From a checkpoint of a small transformer trained on Wikipedia: width 512.
MLP neurons of a small language model. Each row is named by its layer, matrix (down: output weights) and neuron, and shows model dimensions 357-484. Each number is 500 + 25 x the weight over its row's rms, rounded and kept within 0 to 999. Numbers have three digits each.
A block is one neuron, or neurons of one layer that tend to fire together. Before each block is what it responds to, as a language model described it from the Wikipedia text at the highest values.

Responds to: Sentence boundary markers
L11.down17:518504484487504501482480650496471507466474496484481496502521492499511507508515507534508493502504489495508512504510476518511484500501520512530491530489477479466499483479473500517462482480518489505473469527534501498512481483510509507500502463492517478530528463498515513483491465547510526512515502499511496520478486490509499495489469457490511498498499514508493503515516511491487540487503
L11.down230:474490484477507550503499519494540467539499524480511513501505525513510511473553506505496513545516523500469465473504538458485484498486534499520489502489478519468494544532504494482481508470485508489489519482489478521463510502530514516478527515510491521506478499511522530495507512511469525507461478520480438474515478513516487443484492532483484489506514532422514525498503492512588513479458
L11.down298:491510533484496509501508537481510504512499506512489487508550530508486518491508500479494493509506503525490565520477429457505477482488504479505491469505471481508485533488527458510526491496484484490517486465461508488517468484523485519500482504546515494485463503531506483505473502475493513505492498512443464492484480543513490514536487546500471473499503482516460476507444500505479509475502
L11.down335:505468442475525488488537545507512513486492528454469479471509530444555465527446499531492511500529480518516517531483523439523507508460522484510519509480476493480466520568474507490472506465484502534523509466530509483523491518521477464518495438504503502493521476493491491442516540489502524521498511480473499504506516455529523477499517485524478539484515507472501526534506487515516480545457
L11.down409:507484509521512505489486695509504497493532481512516530480536530479468498506488533501516478490480469529504504523494533476506522491512503488502493478518507492477476518510478511506486489522508511497499536538486480479502502541487531473515519493480497504507512494510493511493504530468520505535499483483506476484528473459494531479518490471478479481491505484488501513493501500493503520498502
L11.down486:497550460480491503499527724465502508507491515497503504511529479504470513479510514529524502499497514517476515528501468466486521476508526488503503502537513502504489506524508499529475491492514478501502510489523507523518504503523515505501516468502494500490539488541504489502486496507489514514527503514497510471518511511534502509504500520490487493464524459490464503488493502489539494503500
L11.down603:486508463521498478525505553499484528507521460531482477521532487497469502518501484495483448484480464523481491515504479517482508494490460505531475495498462472510513510490521486490501495552466488497496492494495449460494491520512457534481506510515535545493534502511511494529516551518544436487535510517491499495488489495489496537509517487509495483509496528504514484506487507516499500525480
L11.down664:503519498519513554465512569553500498513498495481469502502509509477490470491516530505470529494466497488514499473521475486496498522478515511509500510526497509517472471536503492482498519494530500532523480504516502518540497507496481520522494466464486471472474465486514478467495494512502532508495484480546521518529472485515510514497553459489524539535492519506500517500497471501531502503495
L11.down922:494526492481476512527493600524523520489514503493500492473494506505523543511500505464445466496481506509493475508519465496495487518492512503449491509499468489471536511522504513494498496469504496535498493528503476486522479507485480533497494526482518496504489504506476520495493513481500520489490512522495526500480492494488504522499491502518517505505499539523527533522465464495499476511491
L11.down1402:502478509495507486518520649521513502491494503491515513497467501522506519493522501546482493491509509484486507505521509486500502464492501499483497500498481497490500534472493516493539498487513468515509494508510461464481514500510497507534500506504504479498520496459510527475496489520510480465465527496482484477487474459500454492513507488488515516502521494521497482510449491500505486483546
L11.down1509:513501511502510498474518634496517494471534475484533498485500501508467483509501509494492475517474480510481500511488501499501499492544481523514518492498504530511500546511526483514496510534479497522471503507500472534489499489536524480500480503477512508476528505493498499472482485497482544479485481497491494495507487544516517489500502505496471490467506519489500507523467481521512548504496
L11.down1539:547539486535455511507498596478476494497496485509483491522477523470503501482504509516493488501471508533424509515499488485499490512498497492492495504513488490540532501461516494485495499511496489548500520487475499492500477488534494465515517496464497499491521500500495490526492488495526483470510514500479523524524497504492530498490497462526506492516499532484516459483484495484506483494504
L11.down1562:498521530501507521495499459508497479509554535511509519468512490479489507482442508508491467482492509522475524503478466505532530507500486430484498466486498477474459481518513498454530535506523492501518510463492523504528486473484494461443502514491465546486503462506500533484494480516503495555506470531500496560526482517457544492530461519542488527507510531499526442452491510516503488534517
L11.down1688:503511476509481504472502668472485514512528480519516486487506491510477492505507463496488511509492487500534517494484486493517502526475480513467502498509508497469535508475537482489478491489517464508460497508510485507502514490494542517523522511494519509506513470494511492514467503517474524470494513496504536527494524481484538512483497540508518518484490471496512476496481490465483527513495
L11.down1693:502530445477530480493514589520507521519490506519507469512497471503522528490483518521537499507484473510508472496515487523505524498506546479519521469524484495473505488512488512518496511522488530515521484480479502492529511531500508532500475521507468492501515488502493495501487527501510499503527525485494493481482520478493461480492489541506474496487514484475529516506474493515489487481486
L11.down2015:530515442475474501492566610486499483487492495499482498476500478486509520493495506492490473479481494501496528492522456487499507490508522486485476483494508495502518492526522512519517471478476499518512512517538491508509497492547479481521491463478520489495517496485490491505507510507515543474493521515491510528524490486507500504485502522522519490507513527521490491502498490520527495475464

Responds to: Word-continuation fragments
L7.down421:480485477544484504491508499495494523497536503483489503481465454427453502513496530499502489452466453472455482513479554521493485499505531494549448533470477486473476494518493480573511486502495493488475530494528452539524485549505491508501458509513498524482458497466496504453548475525482488512479481473499546476504547521494494535524435508514512498519492542507494505478483529517533488499527

Responds to: Numbers in data tables
L7.down743:505470525475524498489489484500488502515507508542480485475483475549471519531526519475489520517471538508519482507508552481515486474519489492558499516447521505485482460482542512536526505489521525455469448533504467517508516496499497480515549508487498501478516515497507502477498535516502466494486470483498504493522506521512454487456509458501498482469495462447486497515520493481495486508528

Responds to: Year or phrase completion
L7.down1402:523545515502495459529443499440464473521498533480520476492462482512535512504538514524498468480521481526504509515479480486471484479489502522480503532505479471487517481512469449531519484516512501460497471524474493511492526499526475496516480483450468464527563502497483546514495509489512460508523496520547494481531515483533477468524514474501507496512491495525446485551526500490513469513550

Responds to: Phrase-final head nouns
L14.down1015:527536527441545507499533506412483495533520448535522509482481501517520495506473517463530495479490480515485471478460548456497506497525500483470486482528489499532534540503549507526499503514474492473508509523453496516486472496510544518495533503486494465532520426494463465485468508528495482517500515444532467480522538506505468508506495507485545475481490513471517472512484508506502512470506
L14.down1464:504506488465499509452526534493515522523520434507516479457476520507477471490517492508495482502514490519492528487534569436556496503515537473517495498502481523485457470477490485491484505501480471499497520496498476515470475494505495476513503518491494483532507458516489505492485488516522485517497530487526488506503517508466473484509521525499481527451479523499467501491534496491476524488522
L14.down1679:501496479474537494488490613506507524561485438475483522539452477509467513501483483529516510484451557504496567535513505508507503485498477501549514493486486503502487477493455490548448532525518474514470464506523481508501458476485545500484501487485498508541496501511528524520513466429509495522475469499494536496496538483521515490494528515484507500537539512483484513513469495486515498428507
L14.down1953:518518517492458449498514481525492532494497463525513521474508486493502480547484476504496493531528490479489502472528517479486468522517496509509470475528509532497484469504494500473460530544528528487529486497513489508496458463453488507489554495508495521471559469526483512533498502521515484475517492515526503516485498460497518488503502521483518474492492503513510460503492472486458521571526

Responds to: Mid-word fragments
L14.down894:501537548526518466505520400550503502480481496517514516499520519500506491493519504507498472483486490487493502466515484535498523491530518512524509520491495484504513525501496516478489515550494527560541478479456501474510506523497503493465528525502432474468497460495502514511489528508495488526515511491493457511492515469474495505508552521509477531553511528511531473529464483474509466517490
L14.down1012:465520513526517497497492428490488514454461520548546475479485541492503545528508484466486453487496484482455469497481452471537487485506473519490501461515511461502537488514498480519478513467499509508470534471490475464522465513443485498506503502503527508524476492495494526528486486499529482481476507531528453527503520499502485482518488479497480520561454542528529494536518540510517524474476
L14.down1983:502472460484511511496516580495479488542504473519448533484491523516479497500520484499513526473505535513523538464474571485458514482507507515511518519476501516464458508497470517495507477487465468496461489540493522524474505494482522516491483501526513476512510515486501506554491506482455572509520452489522511469516503482557458480464521486461514484455503479477500557531514507513531477461503
L14.down2019:513517524529478498503508427482482510513463504542480499470514493501500506480494507501488442503484505528545529493537455489477489460501458524481456544513486470508511493523507518559487531496514501507475483486486498518475504513515549489488537507511482518468493481486499501521459463491475513500465499526528481494464495508485507481572523515533549511540470550513505487504477515507514486495507

Responds to: Sentence-final periods
L7.down762:536471472498517490531530592476511460485504511512483480495491488513474493477504534506507468465473465462501509520495483470482465534529489509484513523489511508495494516483539535511520492480515511490475526478513513501460470484515503507507490439498494514527501498490505512494511470515516501517485489506488505502499495504513492535459483526526484508493512503503502473477475525468540505467498

Responds to: Sports-table numeric cells
L11.down203:473519465506519488512487480475552498491476509533514489539466492517537514486472471508488477465493510492494543514511499456505508447525485503487504502442515468542494506520517517467491502477529530482473513505517486512558470494504510501500488486490491527501517497504459533505535436506489565515537493537505506509476506491534479510505474516537569554517471497497499518539467504483537532436477
L11.down241:500500480471482488518525465516466494538503501498529513516505484464449517493474511559522503568476523530475466498489470484522463455486491557494504482571477531470501481489522484483502513504493494530519488463510506457493484487538542480548497511490515470489506530476511499464481499457486504530517510513505502510452456510501480500523504516508462503514483526494471525530518487484465511530543
L11.down250:517476506483518510494495466545498513473509484511523511509518491475518506529494504491533491530487484552530463499492480507533486507505470496499485457534514493543514508497473468455560486507483521492507510462541541516517542535472490499520509518524524484494472514544512500522524494474506471491460471521511431478488469560490439535497525506486477513496515486551491508474538533563527532514542
L11.down447:482488453439534541524513515525514478506516498508494496497492523477496502526512484535459517473450507513475469541484503507537490501504507458506485446510480493508511539522474491470479525502544519499463474501489500483493490482515489498552517501580503466527471490542468521523494482489501522498473524498469446520497461488485500480498477444544521535505530518509474489494527476495500477547464
L11.down659:523523459485514476457508521469446484511452562451527537529522517473500479544474457528469505508490491503487531492481451479485520486497485536494496532499508471505476546463517488500497512477510510521496461475483491528519495473504493514452510463535487476476507497555496534510480542457508453502458510537461475465536505496517486530515466505495505493500503494512494442480514453504518527512514
L11.down678:471478499493530480485511509469491506495564521517546503519507511526493446467506484480509485464536520484516486526507514523512511520518531509498509527492529520504491427520503459478466534522507502481492515506533517510551490494503475504482505471494505549474489479472507500476545507532514510535518519500524526518540479510515506505495559540491522542489488503520487526485468527511510501497502
L11.down999:544523480487565506489497515525511494509471537483535498482480538502485492491496511487516482504516511474521521501470436514522558497514505506476533453533498468525459489517490481489497515491472552495479480454481538517540503481511470447457540474506532485525472496503497503517534531439503520514482487511519518447453484502522522504566516517512517443518513508484469479500485494516496467513504
L11.down1128:509504520493524534477499544566481465522506543505490502497578506512459525491496541504530488475477504514469500506495524477519475496500521545488550473498510475469495526521468557483507483441471503493476549451469492509511507490514542502496471517506522471486501536504475501502478479480474536523514513498512477521480474525482493492556519482505473503518504512526479515534539506477495525510508
L11.down1206:497534491534478494508497492494481512493549505492553521504488551479505478460490502501498525486508499498473515485542501541494510480503488497460520489492559530484496525486493516521514492471509534496504505513542540483559532521515506530503503512499499483470511472493507523540493525526513518484499489517510505510510492536505521454523543503507498497527492471472463477483458506507570517486517
L11.down1414:506515495521527484494534464530509458519521537513539553459477511463460496520513485525538495515458565503491453502493512528495511540492520536466516495539471476490466532505455500529485509490460540493493550493511492501523507495513482532481478515540520486480526505523527491469499551470473512546519479491509462458478470476495477482506498535494479496502534467477453515488530496508475518500475
L11.down1672:518529503510557463497491529500516505533476514480546503506512486508489507466522477532475515515493511466464507519464450494526530505485501535473478471514530514531462504481465474482481503487455504500560469469515530493557461494516495485501481514537500439511523496532513484511491539474519502518509488511470497473472534490520522496513472525485542471503482486511457470512466487494514526508510
L11.down1829:456483524512474488539485468529495480486504482493515492488517464480495477497482484493446481515495510481542470513479528457476534531528503512529518487485523490511482489545515517523464487499485515455495476530480473476492527477517445526453526530531497478491505487535472507461497512507508523549466548485485475479503496468535487490502537532519509495501488529548473504539490513489509479556527
L11.down1852:515542455505526515482538463494494495553507446527482487468525480478498473493499487513508553531519506487505511513479519482516524448482491500483533520508489526513501484466533521491447449483480462501491506528525519538533466486450517498528502502529508484503486505496481486488499517520510542540455539492527506484476531530488508508529476512483499508474504482493514489529481453520502537466505
L11.down1860:429477500517496518523558454530521506517514509484544493470486498532493506479515528522487485490491538502500491501475464488531520489474533536468510495518493484512470484525472493526473499460466506509511512476499528519517485496496469473506518508520519455449514527523533467508480470490552547524506503521498496523471524477492451492508467486513480495522497486519502517516492490511515514476529
L11.down1878:519539460513495487507538463518479496468538468510508507508482552471485562522492493507474488461497540482497536521487479496507481431500442467519497474516515495490480508515507516495506504440477463525519499488505481509545460455511454470526460512510519462544472469461471529466489466493503528529497475547506554481490480538448512483511489490495474534516511557525506496484502499496476488539526
L11.down2041:513470474542509523533464452478495509507539502503555509502455468486510498474479493513515504548525560520481492547531525510521511477456508522513457464465517491533515517491560469500512517453456457509516506498492493506497453466544495465476489529480489494524499512536507467509499500506517519438532500496449503493477486472514501524486508504539548514519495462530510460476536505460485476495488

Responds to: Ends of time expressions
L11.down14:530483458510511501454507591496489513471506485511488504502506481508512509498531524488477461494486484529518486522502463482514505500482514495486516495523540477494518442518488521483493522499506489476530508503483517495516474500517497535512512489542506509536504502500487503514524484512517453490525508501495478502489503518480523508503527494501508493514494489492483502484490477497499513509492
L11.down134:478531478518500478505489503482493464522511519452475494531523502519527529484501484519468503510500492524486504503535492492518529521540485527532494506496490511484441527509511505487486508460511461454492507510485504497517507485553509474522484481509485523492492491477497507499476494508528514505486544448509487480504506493475544491527511459532482505518495457532504508509479514472494482497472
L11.down437:541511534515521455491492479503508529523547484480520520468506522480509515548514495540517488473494476550490512510532462485515503512470485511504516470536485487506501504533496444482474493493497470485470499503481476507534519464477546522513504462481524512513532497484472519499525485458488484514496489491523474520438487465535475529529519520523475471530496478537470486531504506504511529508504
L11.down631:532503502501496480494484481545469495503528506504496496512516515427524494525475509478489515494492488530465504555523462476497519515486466493469510504526506504537525479521447530499492486488505488520464496464483491495559487481474519485500537465497493510490497507529487533531460505508492471541529508492517513474537484539545544515494498495501516484585486476459490480498515479500485486503527
L11.down801:518487524501510480480493479512504517528502486514488509486458482493490504507503487546485495497510521533535502519521510478483502505489482515504543504557493505508486514537480499508483520524490484499480445543450471503503505502491500514530445477514453497495483506543499515506512528472497483551517484489521502506514519513528501478545511479478471476595460531490469493493517543488497469515541
L11.down807:520508522509480522519480466489519519535482460521544535495522466503494475508466483494481505520499495549427490498499486507500472504484471531505441510538491497482546494519480507487507501538477516498510515441467484483464485470530525490489499490506481487535456495509491524521464503488497497472489516555518499496490465504518551496498524481517499508523532441482487473488507522486486490529515
L11.down809:466465513518462467506486500508462505548501467535529535488520500467484540513502527477505549551513528473481497473471495449534509466500524540485522501524540474474487540545514488513562504476478506526506547490479520471505508478567485484473473534525492489510500513503481498445520503531465491545500517524511480517544493487544471488495494450478541532504486519540476459530518485458482488505472
L11.down833:518514548515481499497499478485499520478521490536515487515481492502512508483526475484519520525449521506516472500512512543514557529504457522505530466510536510529503532486505518481528508477463495502481504519492477485538549498505477448508527489443536502538458497522488489467457491479509525511518480485503493514485468536511482515503468494550502531519463477518528511505513488498487505470477
L11.down1126:502552514512505502522494493554504491522491481517520506500486486513535538537476438509514546468506502508508498496474480514532469546511504488509466512487539493501532486506523487519520522518484512483499506467544489471467511532523461472463524501503490458526453509486491482530498476488485480516463478553489522499548490480491517482515502532482450476486474509462478455487534452516463519517494
L11.down1453:531510471501548483486487427497526508518508490481492527519510482489509516477536510492489537521485502520474524517539472481503523543489507538515525522547521534481521485500508494518535510480461523475493477503447464492497498496534535490507525515466444545487515506472541493452477481518434539510517503470486557490464525474544503539549525485562508511539543537468509471479475495476477508524554
L11.down1779:475480483519493508514487509475462544547504509519474492500490458516522563495472497478485478494486519497480496515518559525515491538542469517506518519476537527461505488471477488524505530544495504493472479476472498505509509446467523485470523487520497412496499509508519516509513486490467498497512484485508490500556538497478498520459509518516478523483480480513502468507500506462483512480516
L11.down1922:481506511524497518530488543480496485522463514472480447515487482482496516503493523475522531477530519501495529483492458484484525472501495510472533485513526495480510490486489507458482484497493518557479503485497481509542503483545516473523464464535510543468516503529545539546482499494472515477528488474531569496484511492527530477525521529522485532516460479518497470500518531480547527503482
L11.down1959:523513492517491491467497545514502519486519504487512494482486501479492490504505524502497518513499491519473497526507520510506501503493536537514472510496533489501523518467488500468485473558465474514502461530499503500492523469509512487484480493483507514544482515518516537511520471495491455480532527476480498494519503526502489514475516463483453521523471507543516499520500487463465456503535
L11.down1963:548472505467454497470510531509520516478528485505484486497508456494470453512502477514474480486494493492504492484525541545441518479487502500500508499529549527478490478512447473488547478508520484481509523531544505559528493494451508531488492447509509512536551462531511511456538459525489480474530550446520504479532531540509504463478479497534497492499483506481515532514505490512506468511489
L11.down1992:480534512520493503496487479534424531510537477510505497489540448482529496515501462496508528544516486520513520506490502528503516485489519475484513509511463484499490507471503527474475506518518511469488507513497504528489476462487465520503509525466498516508527495479538441494538502503512522491461468472503480536491514531478505487521503464511543505541535488538499458510504480511536474515497
L11.down1999:556509519509507463469483531489479490523512503460470499518513498475494484516473491528502538473486494483525483519452515519570513463519506466537535499511522512493484506487482539470501494478491529486525490529451500514573505492518470523528528489547515502465513457517529508478463531522521436520470561522541493518500481467511488468486490459532521487493489469504494499492513527528504523512473

Responds to: Numbers in table cells
L14.down391:487523460440504484524462457488530497500513474488532475505543503502521496513500511519479474529459524522488477501494494504515519481473516503489499515515491491482503475509498486532491513520488497419535507511501518524507490497497506506499521504475495494506547494483503514462530524487483477483535464474456467472478481516526489498466502504506501517473484486518488490562507488477518483513509
L14.down433:494474494477488500515517474528538514499527473484490505470542490504530496502484493510534499511516475502485480563502524504495502529464520478506494531500439513507550484467491521490457511491476535478521501549519504500490494450518500475511519452569479512505502533507513509498538522478501433474500537484496488478522513507528495508474512524441517529526508510521528515525489477513527522563467
L14.down535:507564500508490513523506485485502535513512533518528543479495482496505509472500491481515525511500518461482502505479539483523461492473476490507519519490511475475522464502546479478451554488464532468549500482519506449520482488511484516521505489501478493510491535471486550492478532521463528506517470459538504534476509488504488531555514532467530469536481523523483453439527470467551497508519
L14.down1009:440482464504475520530473491483504500490392527532498516481490510523507566473496480478484482512494465466461468467497484463464518470466504477479479456497521491515513484521508526483520488498467500490536502477502478530494486493523496496522481466523516530483492544556516512514461497509487516508502522495520510504464528502518498500525478515462522524549479476517505522500522517465497474498499

Responds to: Mid-word piece after c
L11.down39:503508480481508522509504482514511521541478520515509483495486461521472521461489535537502532471556503521481487507464538491555515540477493506479492518543526516484491497493496488509518461470499466509489481528502495488487490543485486537524500521496497497499464526510547484487504543485503463533511475430491508522482519533499495509495494483466499519490507450536456506512496483495552496532489
L11.down42:470479498519479473481502499523506518514489539456518525508534530466493483512529493537520513490459490536535522466507521515498530469543522515553499479519442512527516487483492517532467490464468538435465505542442506514516542537493511490495509465561464468480483489540532524487526469500537539501515464505490488522460455435491484527487532517478488464474541515504494534526514483540521468530503
L11.down220:515519493445530557496489485485477507550512504490515505493503456541511496499515520517507547512525490497420519544485501524503503521501473515456498485488554487485467510492507516493566452527459519491468514486520496526457475506522491518466457538505547497518484527472501524446479486503476506524503469474507511498474488497480521465513482496474521543559502491558501470524491524481464545494527
L11.down297:509482520568486510516487488494498490520536483512494498546441522518508510521539553468468481520492467558480496458533514495545498511486482511481492497500475513470490584488518447521465483526443459493514497527502473502507490523510538491475498487549507549484505494537499467489515483508505477467539530480544494500510447515506541506506505521511480530509457463544514520502471481494491540481520
L11.down453:470512462504472518512460469510515494496502483538480535505536506498530481495481478500516577523491483539494486499497519495489462525505482469493466526500545549474543491461509523511525505509487509463464457522488509483451508492528476508489506508510513483504493504474527469522485518486460553455535480466515523464498445515545503446498560489455470445532546515508454532489493491505499479532514
L11.down567:467523490526455488464489450484521440476529482530528504499474535466535571488502435525499511497491520485522514544514493492466505478522509504491473497493548507492532533502503458488524512508492512495538474459512539517509520505496421480491507483510510504545511495538461515485518468545516491501488514526481499541516467522479513506484498530495507527532547506539514483509499493469502491530489
L11.down739:471534493526477515503490418538514494502494540518531500518481521496483480528493517499491475484536489495466505514516440493508511532505486475494496477492526495476529513494457490503522530508501537499524489427467473513507479464532508512510491527498507512486520491506477493495519476513527483523490496511501516535525508499471514519546483483492469496538499513521454498488500508447484466513491
L11.down789:481503500527482511490479495511557478493486498449471451529491530516471507483467521503480500496448540525504538525454473506468503528524482535476501504519531521497519518507519475522466459543503493501445504543494524547521527513490485547490500497511515506519512518544497458474514511475509517495443499481475507492495496507525537501520506474502484521498521490466481529497444493512534490511488
L11.down813:508514488509472540532451478505519473476494523479523490480530502510494501464492503478490481485501536490497524503462529511500497513516473486453486499516509491518531515450541473544520488520534547498511526480509524540495491543519458534478511507510544478487484521517486501491494468474522499511495504504489527518506502499497519488522412493491435466530507509506499509502505491511487489517476
L11.down873:493499508534489525484462463500517487486525501509490518497508532490498520494525512511458460528505507481526493516511425506532501513524500493461500490505494538489493505484492480500491523505509501499454523476475511503532498493537471474509488485436487497479491491532516505497523474523503459519448474510476525513531473540480534487506495491514462465539491514520463478478485505482525511521543
L11.down953:482510466510479554530480438538473524497496487495507536546527544533475590535462470505527493500526507524482518507499472490469499460546481464526497489483509508502502511496482498547491494530522487503487492477474482508493488501502525496485478521497539450501517509541506516499531496514542468451447467482505541482480433463505536456528460510509534466503512512495515510534493494473538465528518
L11.down1000:548510491527498517520511477499504498536496512533526485473548546531488484506492513498488515494500530524480524484468486474520522512484496512485479490574495508510462527488480512466494459525476521504491514455517506467541504498522486500473503552550512534494505539480508467507476499507511493507452522516537489543521479510490454490500525477520519467498464470534477504552469450482509491483490
L11.down1082:515473500525475488491502517583522528482519486519511487539504547510496495488549438528481489474534566486530524476555512495443485552519515500530546471483483483540525556524483475515505505515511485507496504508476494527544502472491516515502504517513479505428427519491535534535543440486516480521495537531531498501453504496461515484484505552472513493547493494502508542517506521515470470514525
L11.down1489:465524558461470483517475470507473500505515542486526496505512548469506525504503525486501525529498508519556495522451489493515492438505510542493498506495526510454439484554494498513532491592526482508535525507517481512502495516534488489459565474527525488523513474523519499471472523517528517538451537488498486514536492483492465515547502469493513477514502526495480510485514516482515465515515
L11.down1507:532469464512475495512475445525526499538527470526503538528464462501511482484487508477494552513514535510514518500497487446522502506517532454456506466543480528507507462511519518511551494542477522525529529523475472539506459482500487521478515518548490498507471496513497500499495513453517504489502469501548506533493517454530476465518505531506503482509457518518486509484475468491466474515489
L11.down2022:492473491546481510529506499537471517486502494504520498493509502509496503470533510505517539491476517507458494491477504551513473487519471544523487495545525555451463495501471496514530520509489511451510476541463497505501494528519494501513545497527524518475512497559495550476473491519558516516498527472480429501492483447564485487526520530476518512500510495534509500470485513569444480528513